Weights of a small GPT-style language model, trained from scratch on English Wikipedia.
Size: 12 layers, width 192, 3 heads of 64 (1 for keys and values), MLP 512 SwiGLU, vocabulary 2048, 5.12M parameters.
MLP neurons of a small language model. Each row is named by its layer, matrix (gate and up: input weights) and neuron, and shows model dimensions 64-191. Each number is 128 + 32 x the weight over its row's rms, rounded and kept within 0 to 255. A neuron's up and down rows have the sign that makes its largest values positive.
Before each neuron's rows, "fires on" lists the tokens most often at its 100 highest values on Wikipedia text that the model never trained on. A number after a token or word is its count.

fires on: "," 56, " the" 34, "The" 5
L6.gate194 [132  93  76 113  99 112 201 112  84 102  65 131 110 155 143 142 111 109 135 154 155 101 148 105 121  81 121 109 146 148 142 136 119 117 149 159 114  66 151  98 103 135 113 153  83 165  86 152 115  86  93 158 131 143 133 146 154 122 156 113 119 119 178 135 133 166 143 123 124 148 129 137 175 155 158 158 132 114  80  95 120 115 188  66 126 163 142 110 183 144 124 121  73 113 131 147  77 159  71 171 104 126 169 130 135  95  46 126 122 173 153 133 129  87  59 181 102 139 107  72 111  78 186  83 106 175  76 155]
L6.up194 [140 176  91 148  79  95 138 119  86  63 118 116  81 139 148 161  88 110 107 124 157  95 137 146 142  92 174  82 166  83 126 132 109 134 161 100 118  65 107  94 153  64  74 127 128 125 105 124 187 105 139 125 113  68  94 129 195 159 114 120  98 133 180 136 170 100 105 162 109 149 113 131 138 152 148 206  84 101  90  90 141 156 115 178 205 141 134 116 182 153 106 110  80 109 165  94  92 141 150 118  94 120 128 162 122 145 108 152 154 190 109 153 138 130 129 125 144 201 121 125 180 127 130 158 173 104  98 156]

fires on: "al" 59, " Al" 33
L6.gate92 [ 96 134 178 138 165 109 177 148 128 144 118 144 128 139  97 121 109  62 126 135 168 166  93 172  57 165 100 216 139 100 156 141 138  82  85 137 108 112 127  60 136 209  72 147 110 106  76 136 145 158 144 158  88 141 141 134 145 120 157  89 145  92  81 140 110 107 112 136 143 136 142 128 208 145  99 149 212 131 142 120 126 159 136 115  81  92 141 147  81 205 170  55 144  86 147 153  89 154 115 113 169  97  83 117 170 120 128 162 157 137 172  35  99 145 137 133 215 118 162 128 137 101 148 178 143 122 107 119]
L6.up92 [120 147 150 131 125 109  99 147 161  72  95 146 141 157 192 166 157 108  84 160 121  67 137 112 112 115  96  99  51 148  96 121 163 133 149 142  66 136  93 131 155 117 152 108 113 145 104 125 122  85 111 154  85 153 130 100 150  92 152 121 162 132 120  94  80 130 168 126 181 118 133 141  72  88  85 104 141 136 131 107 116 106 188 155  80 146 187 160 108 149 116 135 130 154  76 181 171 187 100 152 143 108 141 145 120 152 108 155  62  77 127  69  84 146 126 148 201  99 143 127 118 163 133 133  97 120 162 121]

fires on: "re" 16, "un" 16, "act" 11, "tic" 10, "pt" 6, "t" 5
L6.gate384 [ 44 136 135 140 110 107  94 149 110 151 111 112 112  69 133 140 157 151 169 152 172 160 169 132 104 120 111 143 147 155 112  64 115 105 171 119 164 159 141 158 116 103 102 129 105  49 160 152  77 178 159  85  96 106 106  82 169  88 131 151 168 124  85  98 154 110 155 143 147 106 131 116 138 167  92 107 171  64 158 119 196 173 112 162 145 135 127  94 126  99 128 183 138  60 138 143 162  70 104 117 151 119 177  96  85 112  81 107 151 163 119 158 110  94 104  97 195 149  43 144 154  99 133 161  52 107  93 115]
L6.up384 [121 156 156 115 137 157 155 165  98  79 137 107 134 196  92 173 123  63 140 140  87 123 141 119  78 102  92 110 129 164 143 122 111 141 103 135 161 148  73 122 153 120 140 149 178 102  88 110 146 169 120  91 109 173 132 136 120 151 144  87 116 152  95 114 154 143 122  73 105 150 120 140 123 103  78 103 159 127 171  78 141 120  76  86 137 106 124  60 172 107  92 219 160  70 127 141 167 155  92  93 160 161 104  96  96 125 162 116 131  85 128 137 129 148 123 143 123 118 194 146 154 140 121 173  22  62  95 136]

fires on: "bu" 27, " Tra" 20, "tra" 16, "ch" 10, "au" 7
L3.gate77 [119  90 148 157 162 119 134 127 186 197 164 120 109 188 190  81 121 171 124 161 124  96  80 166 181 156  51 151 124 154  80  88 122 104 128 154 118 111  93 146 125  95  89 153 158  88 164 130 140 121 138 123 103 151 114 100 161 146 123 146 165 119 119 148 107 133 199 186 124 140 108 139 113  96 131 119 113 105 109 114 226 109 198  36 114 122 164 109 152 134 196 159 101 146 149  87 107 140 121 132 156 123 121 119  86 166 136 169 113 173 134 116 110 146 139 148 192 164 158 163 162 177  81 109 137 201 105 160]
L3.up77 [192 121 139 124 110 125 105  49 114 148 115  77 144 149 144 151 151 181 128 121 159  99 108 109 133 178 145 150 125 131  84 122 123 129 130  94 115 175 104  89 163 123  62 125 108  95  83 118 168 134 115 200 121  95  96 148 128 109 146  92  88 152 136 212 143 119 154 116 135 136  69 157  98 121  82  95 142 172  85  48  73 154 158 104 135 177  81 105 128 136  93  84 119  71 134 203 137 176 132 134 165 102 132 113 169 148  98 100 144 114 118 100 168 177 142 162 165 120 120 136 105 100 129 140 154  47 130 128]

fires on: "t" 26, "ent" 12, "ve" 9, "pt" 5, "st" 5
L5.gate397 [ 81 129 135 165  77 118 139 131 114  87 184 138 101 104  78 139 139 140  75 146 136  74 195 155 104 124 162 136  53 123  78 154 108 152 188 163 159 113  85 113 202  95 122 100 179 100 106 105 172 129 107  71 123 148 102 120  82  72 118 143 128  66 121 121 129  88  47 152 149  73  89 128 139 126  95 188  46  94  92 113 144 118 120 136 167 130 123  98 162 134 134 170 189 166 168 155 156 148 146 131 156 115 119 140 120 140 126 113 182 213 149 154 131 137 126  93 145 149 203 114  85 121 112 112 138 114 146 147]
L5.up397 [127 159 176 136 147 158  88 138  88 104 125 151 151 105 123 161 111 102 117 177 121 107 175 102  91 135  99 180  80 111 130  83 134 120 140 178 147 138 101 121 163 128 105  78 207 191  63 124 161 141  79 125  99 115 175 207 143 139 141  96 112 113 167 125 153 200  92 128 100 154 137 150 170 119 168 152 144 162 203 147 122 161  83  93 173 157 116 116 155 180 127 149 147  75 184 126 121 168 120 109 164 151 141 150 153 200 153 162 146 167 148 185 122 148 144 176 133 113 164 169 113 119 114 183 127 114 147 124]

fires on: "." 58, ";" 12, "'" 6, "and" 5, "ard" 4
L4.gate395 [111 118 135 162  79 148 119  76  86 160 152 175 160 155 178 128  95 144  23 135 121 133 111 105 173 139  79 132 142 143 135 167 114 117  71  63 180 178 124 141 143 157 112 133 125 175 185 131  95 132 106 168  97 105 121 143  99  45 145 145 166 146  75 158  86 115 120 147 114 118 104 157 132 137 209  87  84 132 109 186  95 139 107 126 107 137 144  87  84 114 130 138 126 164 175 125 125 118 135 164 123 131 115 141 113  81 114 137  95  90 121 173 130 176  84 131 159 113 132  76 134  60 188 111 225  90 119 120]
L4.up395 [132 132 127 121 102 146 171  97 139 118 128  91 155 141 138  72 135 131 149 155 133 110 104 140  83 137 107 145 142 115  30 139  97  98 126 111 131 128 131 114  94 131 163  44 144 120 158 141 161  77 154 174  93 170 134 121 130 114 133 142 102 144 170 187 167 134 205 130 135 186 140 114 104 109  88 139  51 111 130 137 118 141  99  78  78 135 145 152 169 101  82 130 183  91 182  92 132  77  98  77 129 113 139  86  92 118 145 121 248  81 119 159 108 141 102 133 141 100 125 211 154 129 142 141  93 147 110 173]

fires on: "-" 29, "s" 19, "d" 10, "o" 10, "e" 8, "li" 8
L3.gate365 [146  98 146 116  92 106 138 171 138 135 108 170 183 127 145 139 170 184 152  74 129 109  64 132 143 125 118  98 111 107 186 121 104 175 108 172 122 176 129 124 138 118 129 109 130 158  82 114 160  76 179 143 141  66 122  68 121 108 137 180 149 118 108  79 103 102 107 133 156 130  92 153 142  90 131 111 131  79 170 100 167 173 119 171 144 122 176 112  88 144 128 143 103 105 170 130 186 147 153 116  64  90  93 146 133 116  95  51 132 118 100 106 166 103 151  85  67 149 169 142 200 107 123 113 111 112 117 115]
L3.up365 [126 132 143  75 143 134 112  23 163 137 111 181  94 173 161 105 164 103  90  74 105 163 200 100 101 126 119 109 117  92 165 157  85 143 189 116  95 165 131 144 130  89 117 122 175 195 120 156 108 212 133 126  81 124  92 157 152 137 131 176 100 116  59 176 109 155 106 110  73 113  99 109 138 120 115 120 145 179 109  49 129 128 122 135 117 143  81 154 142 131 140 130 175 150 252 124 117 102 111 102 156  80 188 130  70  52 146 133 124  80 130 108 168 156  76 106 133 116  75 131 102 160 156 179 139 147 141 140]

fires on: "m" 36, "us" 12, " m" 7, "h" 5, "ha" 5, "," 5
L6.gate281 [183 110  86 120  93 131 134 198 118 110 131 100 173  81 150 163 114 162  87 192 159 136  76 135 112  95 103 128 152 157  83 111 171 131 109  81  96 135 166 150 142 158 141 110  56 120 163 145  88 125 135 154 124 104 168 100 161 119 149 136 133 123 172 140 124  97 112 111 145 150 127  74  79  97 182 146 156 115  93 168 120 115 141 104 118 148 183 118 131 130 127 148  97  78 154  79 134 146 155 162 104 154 117 154 124  85 109 102 179 126  70 142 124  87 106 145 129 131 128  66 118  45 116 157 195 169 105 162]
L6.up281 [147 176  79  98 179 109 107 158 133 102  76 129  50  91 126 132  78 118 147 107  87  91 109 100 121 140  95 119 139  82 131 115 173 131 130 138 131  99  31 111 120 121 163 193  85  98 169  95 108 106 130 185  98 174 118  83 160 143 110 103 121 157 154 175 141 113 176 121 167 129 109 136 162 126 137 129 148 115 110 116 162 153 130 154 152 116 171  65  94 144 107  92 141 166 154 168 157 198 161 159 116 141 121 120 127 121 142 109  68 123 115 178 132 147 116  90 150 100 109 136 158 120  96 131  70 132 115 112]

fires on: "e" 40, "s" 12, "as" 10, "ed" 8, "G" 8, "se" 7
L3.gate356 [ 88  79 166 123 109 157 135 124 157 132 103 103 180 113 121 126 149 145 100  85  86 127 157 102 143  99  64 108  91 190 160 158  69 114 132 147 184 132  80 157 136 130 137 139 115 131  91 124 112 171 177 156 139 132 112 143 127 105 151 135  99 109 128  70 116 182 128 184 145 168 153  81 119 100  92 136 160  91  24  72  78 148 123 234 110 168 145 176 133 114 120 131 101 191  61 127 141  88 169  65  95 115  92 125  76 141 157 130 114 150 123 113  92  83  98  96 110 117 142 189 189 118 114  89 153 119  96 121]
L3.up356 [108 178 117 119  79 120  96 130 121  71  46 110 152 126 153 108 166 106  70  96 130 171  82 114 143  98 153 130  85 118 148 133 101 106 113 101 112 120  92  85 134 109 113 111 122 137 135 136 151 133 156 108 146 101 172 148 142  82  64 124 137 111  91 145  67 122 153 139 124 192 146 122  97  68  54 127 176 136 166 104  80 139 118 157 102 163 163 114 135 104  74 112 120  93 149 129 154 104 133  83 199 142 109  98 133 130  79 100 159 107 165 141 127 114 183 102 147 154  87 154  67 119 135 141 131  86 117 184]

fires on: "," 84, "ell" 4, "ph" 4
L6.gate271 [120 141  79 134 120 129 123  65  80 106 161 108 112  99 163 157 124  88 178 175 157 102 112 109 123 127 181 142 125 141 128 131 121 145 128  93 124 133 184 126 107 113 170 150  97 109 169 136 163  80  90 132 163 100 146 130 126  98 171 198 100 116 167 104 165 153 183 130  61 144 109 166 144 149 188 147 127  81 120 104  82 151 161  63 127 174  95  91 205 135 138 183 148 141 112 145 194 138  75 105 117 145  85 162  98 178 121  94 126 105 139 131 139  92  85 133 172  76 137 159 138  71 133  91 135 116 127 118]
L6.up271 [161 158  82 123  95  97 166 140 147  85  79 110  86 131 133 159 122 179 116 115 105 123 196 113 152 158 137  88  39 134 128 110 133 151 145 115 147  81  93  92 132 118 134 140 175 137 127 113 121 167  90 143 135 120 164 110 149 101 196 186 129 125 135  89 162 106 132 115 105  70 138 185 187 122 132 117 135 141 134 144 108 200 114  92 137 207 101 159 167 102 124  97 101 112 113 110  86  93  54 121 118  75 102  93 145 187 224 120 177 116 151 119 162 131  97 148 172 105  99 152 153 178 116 129 127 175 115 135]

fires on: "ed" 33, "c" 15, "le" 12, " |" 12, "ce" 8, "and" 5
L4.gate241 [168  84 151 140 124 150 105 101 140 144 159 156 143 112 147 133 143 182 164 173 119 133  72  96  71 117 140 108 191 173  98 146 173 124 124  76 142 170 177 143 127 133 158 104 160  56 157  98 118  92  98 161 142 120  72 166 173 148 120 168 143 124 145 145 144 178 113 123 114  85  94 172  85  98 161 170 138 100 145 139 164 178 101 108 147 137 126 106  59  63 162  95  80  88  92 214 148 146 116 120  85 146  90 143 140 110 107 151  98 193  84 138 107 111  87 130 116 116 152 157 126  81  97 115 153 127 117 119]
L4.up241 [164 110 119 161 137  91 147 183 161 171 152 143 138  88 125  87 124 153 123 161  74 126  82 130  64 108 172 161 177 111 126 154 169 178 107 129  83 179 123 152 127 123 163 121 180  95 139 122 117 130 103  93 168 169  90 132 170 137 134 146 127 103 132 150 150 140 157 169 131  62  61 121  87 110 157 102 128  86 159 146 108  95 100  83 156 197 181 101  96 139 173  90  75 114 102 123  92 142 142 121  62 182 114  95 140  76  58 136 103 141 132 143 140 158 140 116  58 109 112 160 135 119  62 148 150  59 142  87]

fires on: "on" 18, "ing" 8, "han" 7, "rd" 7, "n" 5, "ice" 5
L3.gate281 [110 118 148 140 114 115 103 145 100 142 179  94 173  94  91 165 191 158 151 192 170 166 116 144 126 121 100 105 145  97 160 156 133 147 102 141  84 123  54  47 152 131  72  99 126 182 122 160 157 137 104 128 150  77 138 132  97  91 134 103  94 116  86 141 122 219 140 123 148 125 143 107  63 100  98 143  74 146 129 152  84 118 156 128 144 119 102 149 119 143 139  78 121 131 145 164 137  69 121 133  92 136  86 122 188 148 128 148 148 122 123 106 115  57 133  83  81 133 152 132 137 136 126 140  42 163 112  91]
L3.up281 [109 108 124 138 122 179  69 149  99 103 134  71 136 161 183 120 151 129 120 124 112 178 146 133 103 130 118 119  67  76 103  89 149 101 162 154 111 155 102 139 103 171 114 145 123 133  55 158 120 154 137 125 138 204  95 114 209 151 176 163 129  58 159 149 114 132 102 155  97 146 132 153  87 122  77 159 130 143 120 100 164 101  81 146 108 141 184 148 198 147 103 117  65 101 142 114  76 113 173 200  74 165  92 124 133 145 155 129 141 149 144  95 162 104 147  62 115 153 150 172 179 149 139 138 173 105 108 115]